MLP neurons of a small language model. Each row is named by its layer, matrix (down: output weights) and neuron, and shows model dimensions 266-457. Each number is 500 + 25 x the weight over its row's rms, rounded and kept within 0 to 999. Numbers have three digits each.
A block is one neuron, or neurons of one layer that tend to fire together. Before each block is what it responds to, as a language model described it from the Wikipedia text at the highest values.

The article a or an after copulas or "as", opening a descriptive noun phrase (is a mechanic, as a model), plus some words right after a or few.
L2.down295:512500459493463520470496442486476515521492526498447488524501472467533547515520517504496476558496452462481484528537449507518480510553505493500471503468525485518504491495517519501482478465498479493469542475500535506486475533514519517469516469535518516483521479555488488504517448534500474479546543481501485433542492456497493520488516491528482467500469482502489518491497482528515537494534510515491503503473517492501524478491502484468517496518492442496498508500483489499485495523466505515507505525458512516526537500527506522492497468475471509492509476492497487494515498465497462542
L2.down322:500504499466513489514500531483461476532461529458468498507480468489510481474535526503467525451478505493500523501471480501495506552486498481521514495506502529532509517507532513492475465517471493500498456507507519489475530501524523489529518511516521488474491515507475542489524479529493488449526494501521461475477522488502502501501510471523460525487497518481511537528515463461522493545481468472510490489466498459508548510503501457526496529474496485545524511499495498486502471511517523452499540502540491560510521503461522469515468475468484536487502483443448454498496545487540479474
L2.down765:539546493484472501532493520539489504490498509522505493531466501501515505481516509502591520508512451486451481444508480537514538519504503508486434475476510504487469495477523501437562517488522533491487470515522508513504497520534502510509486529551517471463517478493505481499526505516555503479510463510517462499466515488512536512528487508526489504493493454494464516450486524517517530477482526513546550495545511484481471439536471489476499502468491500499466482482477505472524505498516522493548502494537493523530509521488507532515518519475494449515496496469516508518473500499487477508
L2.down870:532500524483486499469506498461494489495519522460458552496532516524539513470507543522532502525514476494542501467510468473539514490527549493510507571471477490490477521514523492445495497476495463510441497512495492457500439521516500532509487471469533531495463468480428475488479491496508479498476483533533505529517483522507473509488491530533477500497498507458465501453511508472509505517480514490478478517513512514510478512497521476553469461502515480500468515493476519527547534500498483486511516468496479496488531514533472498509493490530505530463528460518488514529424478503498533495
L2.down997:505535497501498516487455491441506464548508547500500509498515522495477523510528516521515467471538493524530523508474508544454548496471530533542469485511479506490518492508562477475456502460459477486481493412503530507515458480531478492468537492454484468533489504518472497524482452478531516481510556496474469516514493518530523480459539534530503531497519510487500515497511500560478494493521499490496516479474480458536448517480457520478476499500473516518465486489514480484492486498483508494494509497467484527496483497541552460492545497537493496517492450537558522490515478472512561479
L2.down1260:493489519527455493475489503527490511529469474510492498491498520489487492508506511526546509503519486582469525508511486488527472528455466491525515499504488559496459523498494535563519481510527515459464483521471463457489472554473516512475504531455514481491519487527520502505515491519492522497504460502517524508560434488510490477519498490527509508494529510505485500481501426465481521543573496505514539506506524463520498528488493479497529474522499530518470484489512525502448504514505488512483510500486504528487533503502490486463464498494526530532475484477526509496514495519480486478
L2.down2090:526562512469508477529506521499476482509494500503570477504474507531544490500494533444460502495497516474513478474529528506494530466533463520480521504497504500486479499526491493519509515463539488499512469468508489485494507504530557475497468504545527525456498517511487509506492502529530507481531503495468517519547481452531446440540452489453527518517498499528491484477509499474500479515542510516498487453521507471518508504496502533451492492527479472501497449513457492537508476505482480497501460479478522538490511484443539534522505502486504482475498474476456557514535501535510481512
L2.down2326:516478525485496496463508483510486473508506490501489534521576497490507484496497547493477513468491497516495513453464499525503545507526485500506517513475475493540446503510519507487509505503514502465446478470484457526504445521477438462499520482498500490505491483534519447529514490467462536506503494492444500527463514433554516434469469509456516469498473462511500537460485512528516458487499500505529488534504493500578494485495511501503466482544463476514500536479515475540530483475464442492515525513463506515511435495528528500443483478470511479509471488535456515493472507505482548502

Fires on the token just before an upcoming proper name, mainly party or organization names: blank color cells in election tables (| | Labour) and words like of, by, club, New.
L6.down1968:493532519525552486510473501439458484484516494492489504492506525541543490478529546495503508496510505497511487472486484504499492504498472448468486532542463539482503471467525492512503492474490490516514493511491493453463478531467476485502522473526527521527528509518533488560518525504487450476494529460460489502488526497473487495509516513511468487516515501482498487468549477486532510463532502463493504491522440502502523454541505534536477489520532528492501492449475502504487479526477527527489472452484479490474465559505495476487509487522510467489498493531520503511474478522535503540

Commas, often fused to the last piece of a noun, that close a clause mid-sentence before and, which, while or but, e.g. "parade," "atrium," "Forrest,".
L6.down2057:456490526481480508493517559512497506515459525534528527558502519488454520483525509499523512523516473484467478519489508475486495483505483478487518503502512456489522497497516497469483522505509509469489533466521527499451468492502516554501488521520523463505497477503475478495464502486510481495542491503532505465512481559495507518443504493506489488489528517586454524467501492516514456499550465461493532492514528465528530448523478548509458549528443519502517490551505549513520477506496504470459514529533490472489525525508509510466499484546510536555484487509532510484456494479471522512

Pipe symbols starting rows in MMA fight record tables, plus predicate words stating a subject's role or activity, such as serves, played a central role, finished.
L5.down885:494500467463482490478506467472488484520483484509478513460488494511499474469505474479540480477512486542521505520533478504511473528467500466538549492483481507525478522520477500523528512510523544508475457499501446493495484466447484499524490480501517486498501550545501503491500541506503490507475467466486515503488483498510504482482533541512476505485477530471492531479541511498503550502467465494557504527468540535509526517480485501535537519502525476491485483494534489479540505489505527532498488491495490486511456541481447511523492477532494511499480476512528521479546505505500484471
L5.down937:493460476505491486506484512544514497542499495546535502506512504473496535500474554508465528503495495518491500494538457495519543480489504505495490549510475513458505501492543495491481479456480493482476543499483481490506501493494501509500525543469496516500501463462508499554466482476502495492485525502552479480524511536511473499519497519533496525482451480527521499492491545509500484504515526503515487477477495509498492479475541532475493544481497502484450517492535486463501557499467511503493492524487501486507498535508506524491487468468459508515499455495506492492456496491547486524
L5.down1445:502523489469514475492501458523500482450426445487500486472489514538580515496486492551499442482521481463517508492494492501473537487506540528515489515502533506457432493501486531547546520493511510504445483503482411472482452465497554484512530529502483517493490448528483500527512525508518494489562461541561474472471517522507520521480493487525489506474499489466494533501506455481554496475512498457513485502521483493483519502484502469548502512473516466485532522514478510531478510520487552511516456522499513503504502483479497472508476502509507494497507547450498505498512503496435536480
L5.down1624:485552516527487478495518517507504492491516456485531505502529520509530551515507466533511488555482485525475491547536459498497516456503485530484519515541500510520516551485498528474511495489475448525483500485478469502442518530488511470486484495501542488479503478511467497475489505481474508490504498487460483474468518522475493462502481541523500508493486517526525515490466505503489502496545519538492521511509495475521504506469518492535485571515469523460495477490508499496502523490488552563510507461519481515493498518507477552522486529513484506512485494472518522487470528436506493528
L5.down1760:498471482490505486498490502496483497463480505487455522521497575503494488537498492525514502472446468479462479506501470526527460469493501439471538463509515483509511540537505521551524503503476482508501477484501466506500493461461505474490512501527468506506509503474515476511498484511539491469480479538442510516474505490491522494537510501545548499448471538553556474498537507516512491525454534484453470494521487523472503512501525486472502517479483530548505460500512536486492539513501502537486499511496519544508539528493487498519497451508483519520534472527527499529519515503491515494
L5.down1792:454484477535471506543465535453493459481496496509495513544499564489527450507523518531473494478553505500504517522518472515509467498482509481536479528533458472505498536457514506498514505485512499514519513515523511507499500508541483525460539458509486484514499528534499538522458495492475456498479486511524479471486528438523489548480492476516499475488506505496510491476516489520443468465462524522476455453451490531550458521509498500520461538525508491469510498475517505512512509540518436466464499561510529534515480527532478475497507516455518446515473514506507503516499452493527495529
L5.down2347:467531467491497509494495502505491479465479476527514485541523504504507502529498501497513504569548478503550510507531447520518478504504496506490483527498527461524485493509450510497502559485491496515540511485481497508449504480465514487468494498496488503490495485451533493489480531507457530519554492504488529456503451504518488498514493477545524515496501529512474498486479450451522501443461519521500482504483486522495468489543532502505526548515478540502474531490538479577477561497485493518482478522508473458462511491554529543459533453500483499487482483486511466512472500483495468470
L5.down2617:531536507520485497488513496507511467502468474460479499470483536565463522509538503498543472540531521528512523516496514508506495487510500549514454506482523464479522506469523472476506499533509486493496525476481494524536482492488475508479520490482518526454464503454512506551517526539544472506510500495501527523496503498540478558530509520515489475447482460523500499527497509469522503508510512512510486496500487494478497503499499507489517541479484490530507482539477518501491485463503484498501491517541508445518543511488494518493440475526513496519530505451483489513482485508489495480

Column separators (|, ;) in header rows of sports career-statistics tables after competition names, plus main verbs in narrative prose (destroy, refused, discover).
L5.down790:527504470510464550499534494519444509495460495487509464499500478535491492511498532512529522477497526490497542515520478485500511521464515530487533497517432491470497515427532479443496487496545522497441526508541520501485492509511493532495494508523519530517493467513531492477519539529464488502485472532480487485518482517517521511492456540500524509486529505501476533535525519493504479512508501549480488512515489520468533488517446522509487512535497490575492514464527456513526500514505463512497502533519473442467498515514523500453522565480495524531481536476472475513535512512533536495
L5.down1120:496510512499500501461496542554534527519470516509479505491526436538495522489507539461491508558516530453501497487482517501519513529480496476485557486496546524522523486504528465498467500480516536492480512517500573421489539467510517519489493486503527513493466480518484473526511502506486497497531499488490498495470471495502493508434503505475501531459489512497524503485491514475472515445507515520475533478515503457529507476540525530517508477519498538515524521513474534461525480519548480490480503476511492478482472504488462493524515484491493508544497476522487529526504507490501554501
L5.down1155:500489465496495519468479474458484462518531465547462499501494537524435511508504551509468507546515490510463517518495492504566542485512535528480505504497504482493519503489480459534435487434472472521493521466525501505510491469491512571523534466522503494475486486511485528484556548506511496505485521472488469498491480455512516513504494493497462484506502506482525507507514516503507488510513527494496491508554453510506513503518528504483501538534531509508528505450514503520520479466516484535475484506464489467518527512552477505482504542483462529521473501475529536516445472484515510499
L5.down1171:507474515477462475444506484516544482456490437518515484491444544490531487510481506521498559550494469516492530476521501503537491496523482450496503472509483518465556509504465500479506445516500478488494482516538481511507504545491520504490475477491466539510502471524495476501472460547534492544543500532516512458510508490505479535455496502513522487488504498502479468461560521549514504462510533504527521487514525500463490514481512494455526509503528472484495480520525496509529509519467486448494464518517499474477471490504492532561480462471498548493491500525520488495522495483477484471
L5.down1473:462514520491515492499479540535460481452483544476515507537495528482520484460533509498517499482478511489485485522457492520524509548506474478495507514526511448498542457451468495526493525495513505520479513574525522495512507507499478481544538503515519551525508452485484517495484496524489506525478501483482479490513485502507462526482559484546468452525482495503487478481505472502516512503502524477524455479531515524505486443539519460487492523509508537497483528472492489508534488494519484500505482527455458487496539542501516522478510481486510550509471481519491473519479497503533531498
L5.down1746:460479522500478465520492468455470499510520451505459502516498519499519489536527481503543492516498506488523491530482473508504511513513452490522534501518490496552542479524514458476451492503515512493477516479479534467496446461447515520550509522535478510521465516480504481560480485493482501476527503520506488450483481450480508539521436466487468498463475484510563477501507504520482520487476499509540438487457523491518496472500512507478511500518513499544506495497533503504474505525561501529528494519523486535492496480542480505455520519504501519516505496519502541497501468481482502462
L5.down2427:549504529482506489497481555561511456495533519479491490505499476523472505489496500525509503512498491472491550510459487524521546463493516485490468477456509462501508499517539515551514494477482482509554463513453472477546501481486466489462470485475534493551500490462486497505446531536494545483539510526513470529487467472512513525509484511520486463494474512503490496509477484486504476534489483553531506542489481485478462493530484496494521503539538523504497498465492496525518536515484539451495488486511509468521514492521507498508477493510484521519483490491484497494507492468486513453
L5.down2803:477539507451520487487536525476508506511492483490535471507499548504503482474482506524546541477501514543529459476466517486429530447497463472523521514538539542506511476486470510503466510523432509527484468497504513501534480523516477469536535509533475508498495521454515503526450486489539512492499476484477521494482506497510542480496543500547513520509538465508481480496529508500504512469495506545592532527490488506484546493523492513514473488464474532511510447557496544496516506551499509544506494507482517522537493536514530488465514486516527492452525482472460538484512489493501537538

The word "with" following a noun or clause, adding an attribute or accompaniment (countries with, people with disabilities, 1924 with a .967); weakly, sports team/league nouns (club, League, Tigers).
L2.down135:476525513509482485514537514501513470544468442509511501566484480535478515540523497475476505505471465516453562508462484518526510521525497555529533475534511435453483481449477539523537486522513510510532480496484485463466512546498485460510520497519474483526449501554522497478539449473457538510479520524477491493506536482503514519487506515530486494521457483507499512511540512478520486490520488486537463543500504453497568507456476466495539517494493510518531512560494523480561498485469512494504468511499504475488531474477490507546483468496495497497500507508499495495513487536512539480
L2.down253:481528506493510511507462546516481481477523501509534483554469470497511519506522504467522510477520594499451547479480505474462511497510502448538526526557516502503465522446474473484532487534529462527502447480502498509482547553524515471495461523503495547548472476550520486484497496507507515484497484490495517486484519456502500485517539518487518500450477510516463518513509515486512554504499452485455508491500453491514527538468480489485482445498469464532506510491482496480508502536554478514491512520569466486473477528559487491493466507508514515482496543513482468500524491504486531472
L2.down479:499509475528532499516538501488498484528518506482509495527530556502523524482521542562500513496470465483457528503507515498519520466462462493480506500472430525456490490495493521478502501514494432507476530505462488478509461500531553530495496475496480546498441525542469481472528530527547472477552464509475503540521527501495480489501501525554508491495512484495484479503513473495454506497505500464468507489497500525511519502479486485487471513498510487463543506513521472530509495482469487523503538524480477499496484501532529530527506512498501465510498479487472495490513510540480486506
L2.down784:498551489508484502493514503523497522465497525482503505464531538483488464488462504535558507502474489526501553521540531454526482465480512493501494489465503506532491505475468471497502511537498498474537529532512495500523499508565490475486497446537483450471476468502434527458503502526501526467492515484478504493494518498496492523486526438484482512490492520466504513500505491453513486485510499504501487475494509489530474508524486480496480474497500449479514500507489518556517530523488523494493489508496488496541500506494515479524483464474495513511529496487487451500467555521488519485
L2.down1305:509489585482514490476468483545506490515468468500506503533511496501481532471469556482491479504487513560521538491511518486523563527500478523514517523463513500485530446449519522509470517452508536495490461482493515517485525520509491446530491514546476503482461517504490524485500455479493521497522545561502491484492496526514526497513476494470498520462495513483493504509439490549497480476475479461498495514504515473546462515494485500518470530549555460441521508502488513493511510496520503501562454550523473512499487503480512490477480497488490538501526514507483485489517490454513520483
L2.down2021:484501508498479486485539471505499499507516451508518514497506512505512510511497518465500476521475524496515481488519513462494499534522491497472488520498544531504505475519508485489484510475529558551547498496462472528491535529532489524496488520515511511515531494517517486488505466492535478534510495551501560536493496502492490480496513497515488526514554504471511490494506538508512512523490477518479542511480483508493509504511549515483485504475491529488518495466505498480457502487474516472503520476541512508502502489537465509490482493516442496500514495550481521480484524460500511493
L2.down2067:519486493521469519494562517512499528476505489501458457460496534504524470527489524493552499475478512512529522465546479496441476488486458505477495457488498486496475497527510545523493478458515518519469516487490483498508495535522465532499541460466512441523527485511497497512475491468509434528505471453501481496474489475528509531478475502539466495503474505512518525519536496562522502493499497460499527497475516568491478530500517489438514503534491472523522532496507519500457496470471466496450521490483497464449496506515512499445504473474451520507552471525496456476502513546532486512
L2.down2361:470488490484501487514509531460473475463471508527492485497485482516444485523496500558562476553462522536460512524466524510504500533460468522524528482521511496512529490506508504505501539503494518472535496472545511499495474521498465540454532547496495534485482512518554521532470538493477518509501430525499502486494544519489558494487499480467459526462500525536472522530515481522489534449513504494488433538531472493499558444527473494486543478480473515486530528524514510468533492534527531469558503488505479450500460513495519507498488460519521499461507530514523479492503484485498554473

The closing pipe at the end of a wiki table's header row, just before the line break, in tables like career stats (Apps | Goals), election results (Votes | % | ±%), and discographies.
L2.down42:508479503512500474450536527508490517577478513527518504543562466519522496486504468500530510480512507533477502534493489512493481508505464466498515476474496448526492517496462505496491465505525547469492502566570507486541505566473470483483506524517518526497539463460514456477541512526512529478539521485493514518491467535509520557504515530494490481464481460493478523511518508491498511499482513465496476485469503514489496475505506497513492488518514512521478484528483499476530498489524508489506490495483531510490513504469474474471526494505527497536487515500466492527463516476533489491
L2.down64:500451510468501540447502492498476501513463516510483509488524445501473550485547465487498489515471549503504493510515523515485499516480455538502482486511472484466486537475520524498467457534509540424514519506461482499463452510490513521508475483496505492541520491514513507511510438468518484499506443505517473495514500507511519500474536536535523508495487492492510481515453492480475468515522514497520449522479525476480497466453473531511502469504522530473511464516495453524497489513493524523532501495514490489520532487478483483489453472560540501560521529465505496489542509494466527531
L2.down1055:566451513478505468487470473457510473484510510514498507499513531538481521507463503510494536480532496462455534492519502489526460508540509515510480473474492552485524446505475530464497430530491525529469537517478521498494476489493560495479507497492482495498494496530532507475480504536510515464495461475487515496473523523487463492511456484513480523489515482492494446489465539490518472475502502491516478507487524520476529484521533527508518501499500484543492455516482470482552526514516563473539454524479503491492531522452469464486477535501503481522450504504468445530523515537491462510
L2.down1316:505477505488479527481511523496497471521445451496502483505555513485495487457502536534536528469490502478511517517534519528435479513485491494437497457464481496472515528526482500508484492554526507464483482514488495493478493470435480527493522505499523511503512501537520511489527492489473495497478509526463522491478479537527484462438509500467524459495490453513486522542497505503479530544515488534491519501516454492485509496505470467492508524490445546498491449496492488486512463481500530561469516481459485477505514495479535481523516462538512470491491526503478506473477502529483508512
L2.down1374:477505483492487478485501489478492483501487488459488518517514505491510484494475517533530485475487503514495511502509515511534522493498515513506483489503444509542456462450485496507530492495511471536482509515498549519508533519491501461476539507523489484489542518477524520473518496481538491492507463488508476519487514495456488491489472463468475498476517473494501529532493513519527478472509513507538482490531521563494454426494505486488455477465539464490507511503500520480510492497476557469508499506491489473514491453523505488525515495524516480492485485468507512532503506494474500507
L2.down1632:508526521479489478480499516505502497511470499502468493514523507490497518476525449526539493530514523539515488528548530553501518569478519492532456534474497477461495506465456510521504425550477544532472482578481476512494455458502495544510467517481475506511526483519495505525480452482503512513494515530537507518523537513481532479493522492473497483502489482505530501512515493498451496510499478518517475525497519513501511489489505489513476479505476502479503492536483484463486549510515501508534512504476504540480472501499500469492514476520539492554507527512540483516500484496499496516
L2.down2227:521537445453507488479484473436520466509482472445494478497462526500514491480550510499498473522499528481482479462526503523518491528522464515554463507468519508517537472505486522531512499482508502483501507520474517490490501498474515525561512523532498460491448490502496508540488472455456517470505512531511550480488487519484510480519512524456526458528467481484503477495532533496470520443484545510513500516428534503516489421564502501549503539482515496527520470474521487474483515502494488493549504489537433490489504474471472444486506511438503523492478527522502432525498489499503536522
L2.down2495:505536471512469477563558522480458500485487497507497485524471460515539505484492494538505533488495455504510494495507537502490449506486511478516502507468475444552492528482537504484512477468464510417509504486515541511496479482504498494529488479502425477515529486526492485491489491505453477516481504485505474521513471502502484528482506537517488477523509457483498462507485504459479504492549535531496497538499502528508514453445506522505480472458483457469547491529514485525470452505504491516480537503520480512510538523504470533484560435537489546526481483504528529495512459499506488510

Function words and slots right before a proper organization or entity name, e.g. the in "member of the Federal Reserve", by in "published by Namco", table cells before a label.
L5.down345:481519502525508499463530490512530553506496490471489482473485518489489477485516528476509534458495496520462445462484507508487493489478504495514483481499505497499517473511556513533478512520489498532448503522502493532529499480505467499489511540440469485544473501505492524494489556505489491502528503498513495481436491489493508482487506524485503467542539519560474516518513542525534523491531509484499468528528453471532489528485499508477510542464458513479454531429488478499516548496518574523481499508522487509476472479502524487461498493496528525521493507477507550498504530545496448512
L5.down455:512504496492501488468522452491476473520507488522511514457518524493491467511541471474487490500505461515447535474477457498495490527442468509501476531515487491490454475499532522514527494513521506517471499506522481489567538544498529523517479465521491523511485507528491507486567493493489505527518496530480472472478535483516499506526483504534495416471466521508474505518509522510509493461488486537471517514517509525446525522489465488523500514489480506504532543508491492488506510484505460518477479504513507485475548485494506549494490443494514537474446486461497474503439479495478510512
L5.down1118:496487486509486488517538517450490531500495494477498520525489514496511461496548530538485531500494481526488506519510476482510502500524512507473496512457461514461474498469481521504488483489530492490466493447521478462481500476536524516541532491532494525507527543526501529457516476507514478484544482478493459458464477499531478495544434510516456457494502476536494514540518509569482506487488498528466482470472461492505500527478493469489480530477491429511537500472454472473510493495480453504490455518472475523490491505513504482514518518488534540537497516534512475506505483519459548529
L5.down2209:492515494488474473512464470466465523486489458509461499517447528503532520497468493485470478449514494530514506519492532490509473496468528506492475504510500489515512492475519500525493510520457466495484469511561445499465521504505491525513513515523459483534500531546453496491527489479484510488486490460475482518523524488536472515514485500523515472456505496548528498487520530515523505493471508483491459509477474453493480474553487514518505483522476484530482477469503475503514511515530513478529487480494447530521509513535515480501548538525493518490484486539482527476507515497542476541
L5.down2256:481520491493489498522509503473545519522525514508479516525521530507447476502473512509503465467511472508497464512508430512533494512452501564490505540494498529509470509488508501522482516523503510517484493500473532517490511493490551522506528493498469507465536496495519490500536484523516538508532493465501478441540530512509516493477473518517460467505499532482455496501510526548503520517509503478487476521520508509483505495472490529493515501496527478508516491519501513493474491543521504556515454468538507531543541519504506507521488475506522533487487498493492462506505466514481477498
L5.down2613:500497489502515541485481494462468440523496451533511531511539478479477472482490457538510528458487531509480509509496505491549535465464510476535504496508441531496522509480478517457479447509516551501499528494515512502516515514521522506511498522474531519531525497499514471525546510514492507518489495465443479544498513482489460521508521519501467561495491507461535472495496474504536518497507479523497454522556511491512500478486517504496480479472528560455485456537470520490526512463501490486503446446464467496533514486541537531538543497531505495496501503495464495500462487508477504496
L5.down2739:491542518515530514484480501475513471526486516501486536485490457502503500525498513467471505475513489491522497485483464488489468526509486550474505545493525593519491527516500530545476524504560518503569492497517498489469516456489446507519503512531495501479513516515514445453545499457526511479487525500495461450520536469470513511517480467463523537492488470559461489498442520512538498462502517463518441465520483490475512509523473478497479521487499469493491476522509500514503509511524488523527519502516505524525500552539493532537507492546539519502504562528475514459504498503492504506
L5.down2764:485489476466496476468489467486545465557505539531512533462464495509503489517534512467533482516519494511480440564534470532503484500506497517487513542519507512471480507483481506478504474467494547531455483474492489506505485517473498507501525497481488491500498506506489502489497517501479487504512514535483484503474485545517532465527479490495463487448483517515474493507531488527483494520485496543468511535520451525519525485473494484510466503498517499507489470521507488526506526517503500525463482486497476511504543486504464493542537468500484506554473531524506514502483507504504513542

The finite verb or auxiliary right after a sentence's subject (pronoun or name) in narrative prose, such as had, was, ran, returned.
L2.down152:489461509474508510501544502512542489509499457477443490479507466510549483522490549557492512523512442512539519495514454494529499545513499454483496559495511530506461508510504517551487542534521447568495487517493490491482462510503514510519540520522545505543500481490485493565510457521566506481523521511477530478485471504490492541477492497523486502479513510485465520529498489523484500501474484485491537532484494514489549484489470503518484471457521499520514509462478501474510496515458492512453539510487493520534548488529526537521511529487442523513515488462470493452526491483448512511
L2.down1156:523505468509509444505510504533519540454436499494493470523471534507525504512526496496476484500509486474499490465524504501512512506485494498519543522512548539493539491467510534516456515484514488497490517540471518512496531492542537494515487493550490500523546444520485458433547467485521485490498502504447514490480496517507523482519529535521495468447499480490501522493508496526558515530490461501517463529471521464521494510483502464537520503511499510462535484496532527524507559507511536462535484520518488501520518541525504492491494526484482506453512531503499492526518509498518495509
L2.down1230:498499484494473498466523471469501525482480467486523490511469434471514528507517510494521512495518510437521495479505488496515503527466557469488497513503523490514508503527468525458500522484510483550498487499489506500500490484478467517494513515492529500486476498557506481519495488533496505486490482532488481488502473525539514465487493542507511511459496521548480512509561470514503496525503463489496550527467476447493525485481507452456485503528500535543505486473505564470518488520500492462529538497506503515486471508481488514524502479512455491497523473480486480492505527510495492529
L2.down1265:524493484461493485478501506480478536494489486474492514510503475527503520478504496553526481461530531492491505486465501490538455523507522499463559539526502503499562492506463529507451498535516505541475473490534500489516520510496492508494489508488545491495512457522477480574516480530514515542536514499488505450504481538523480492508484526489545530467505550497506550519512506482485474518509500502493530487474461463542513499537489496492476495531561494525458485474482546482539514496478479516524519498489427508530502512455498495480539519508483546452461506484482508531541525510491490477
L2.down1771:545512484534470480528521497531485503502527549524523529527491510504487481504495501492471486491473490483478526543462513492486546454504502538492502459517482507475544527502492529514490501452488470471482515521521503515464463495538511494456526483524497516488486494507514526464480527539453512534519519502501493511481544527512470502503491505534471510466514492465535506479479443543491500496516503487475491487486475496470490485496528488525503441461504500483505509503466523437510514466441503488488490527501453513517497453488511502493490516484525441509516500489556515510525516515523500509
L2.down1977:468496492514513469511482478524482502435493526527473479504505489511536518507490461484497522487509519510522454484523506482509499465492529478510510548521549536500454503514482533475501498497533486495482455518545518503496516492490540532527491520498524555482498507510488505509497455474501487489484491478498507487476466546496503464541512536517496500536504484486495474504541510514506489471453513481489513475561533510499555483455449484479473498475507480501492475536498512432502491516491472510505526503559490548522510540487537517485480474510512523527513489493484493537560518517497464531
L2.down2291:509468489502506500501481490503511486552477528505483499517499524517491480479527516445500539540509481520484523501502507501519551497457510520524472550473493542486484475490500490551470471500501465507495519486516414466542495499502482503529490508492471500545494454516530462485456494503523499527510533494481548496500518496493473472510528491484511461497459531486511492501516504497513489459526495485500515529487554434493496513482505472468523476494490537486520477530524501506463506524524543502512469476485514466476503495515477507509484550492477473536515517498510510491524488542559546515
L2.down2801:536481476486494561502481501494501463467499493482448521521480480511520538513500491520496470500498506532529505449518480516484507471489486481504523522501479487472480544506492471527509492523490477510503463519504535500535547480531491505521486468509545529470533475537461479457508487520544482487475528484507493483518474494502437502518513495484499539490577452443482541526480526495485489528521499531502464485476484554518512535485527535538490474462500493513504468480536506469534504494531485490514500506509476491470485522523479566522525456487496563520474492478472499482515480485472511467

The indefinite article a or A in running English prose, usually after a preposition or verb, as in at a time, builds a house, and a half.
L5.down105:499519506513522495479504503491507503472455482468496441482447519475502494486514536526476485430473511459473506524524484497523503441486525541517486471503524465474476475544449529508518482499532483564517554483480448513547468487500523517443496484514536439514483548490535473514511518481432465521433465488526512542523493506447522524474508528467509500506506539475474521464531505508539547449492549485528504520477530487509527519520531542517534507465520516498514448462451508494535514473516509526455514522515503467483520468471492524496477502516478496514455535473493481488498524557491523508
L5.down207:482474471528511485511499476509469493464465511467493491490477516540504482512478498501538517486493503519533472482513506510478533498487509479490511582482519525504518548488461505565498482474456465482445482487467503454516453467501518522493520486500483493464488523529501462484507495528515488502551479503530472471481464515494509505488527508496510491486498475454522500499520484526525511443526537450468517488514507493502475495499506507562531512524512533523498546484487539506500533539525488487532547507532514487515451466469503470500488502520525485510519498468508501496468503514549518467
L5.down967:498478431527532548460459478509478464470478527499514523449575513511495531482485497529479519489522479471513487507482506491516545499484469501494482463526518460478517528478500501475445490486518490518502518506497492493473480500501500565469530526479509514504469488508536484482501488515506526500502494513496530524541525499496545496492465477461535507511486488474511476530486458490509479516510501532452470509489496470504487475482523517461513480518531525513506475491552430518505477489492509523514510491519516496471477510474453526500523510497522476500475482476518542476535539502472499488
L5.down2184:571504496499499508486502487520490502512506512513534489523510479455534529510494530533527497470508553524550483428426481504492531490521522499513490511501472489485551451503499529510478513484510487538466512490538520496489486508493467488507512499491522462544483504527531463506502508507476508482511517490496457485486476494486489521504497560496515517531474486487468519485502515552549493529507515548516487505484494467545539505488506519539468526488454528489490511514513535503558506513508513496527489544508535506513481511494498521535501462526503467535484496475500517515505476494499479520
L5.down2243:480513517442529515514535475571479543548542499528487510475541494498470514499541491515536534509518513436502448522482497480455473460494537499488479506533553508491532501537458483511481490517502508486510489524514545497520495504494541479548527492476491505487432513460537478471463494494521490492516507485506483499482521461499497450505466491460502511509517515497542484484503535465523528420545522482476483505528513505531493501509538467537528475537504529501481489459455471469490483493504506507505542521473464501517467480504491495541512524480543505516490495537488504438506483510500455483
L5.down2274:447522445489486489500492447515506469439493469574500488529505530477486510537527495460480524498498526517541521526529470542524485518484495503474536528552482516469515527524450497483485476531463448459512496498481547516524544526499492488491516485520539503555506502521476514499493497496517487529507509452474481532491506513500487535490498524518508493484480564501479502467530501470554521480512471491509517498484483521492477524483520512559515499499493504493436515473568521464512497539496540463517496497498460485496541500489491482497476514503494523512450520511510496539483512518496510511
L5.down2486:503496491495529499540477485498496494556496483493534508533492482498500502482505511515448467495504481532524486537508473504472493431506547490492526501531504500471494539519501476508477510485514494502475489485502549467505509507506498476485529494480477537495466490565538492523477512529504468514533464507463499462499508479500482505528453505530511510498502523478539494452447520528529549547530507540547479478514534541480487505516461497500506463476486542504491516525466519518532506514505530466527495486471487546526470520483505466523481514516512463543490505524516525533510481479506479488
L5.down2499:505512475489494488545502477489514477516495496527484481503547507490488512496492444521501479535560512474525504484428498494500522521514505478476515488512473515461483508479499552509506516474501521540474497526470503549523515473501502511458472486479485470490509512533491507491514514531502486484533529506499493533507476445496491478502498492506488488541505478509488511523563511520525475528477500464523552544485513477482497493503499536490437482495515525482491530485497523488499531477535483491466504492448531513477496506517484518526556531481516486469466542474515485501474501557465463528

Verbs and time nouns in biographies that lead into a place, role or duration, e.g. resides, served, spending the season, four years.
L6.down668:508542487436478502468563483482464507511514483512476494500483459508476488499493514519463497468513524497443522437485529480500513499511496525490493507506500499558440493494524495482528472521506501496515553522475510473495497488501553483486479538530470517491509560470492503469500447553526500501508473523513542524483478513486482507535461537498503521498538485473537518508475478504522510511479495516492510438485517537510497479479462499524509555524521491553493477500481504527503512473527503497527511505527548492512520532502491519521529514495461516465496492442524495492548466504470493501

The article "a"/"A" starting a noun phrase in running prose, as in "is a member", "and a single engine", "for a sum"; sometimes a capital A opening a name.
L6.down1962:480510507488492497522500496500528472564515481492530463504522481486515505497527514476472503524547499457511454493522514541509520476516514501524520539499558489539539514522513517490483466504480486463490458473492515524514485494473515437555529482496544489514543476495542478498509503492516498537488500493528484485472474474541480542496437474526514530478486551515509532522462484489476486480473526475494511546501488513496511522488466542513509475487481509505480461503516531505517553549512439538518519529499453528522474489514518494498507479455505503501516503483537511522472491507509506524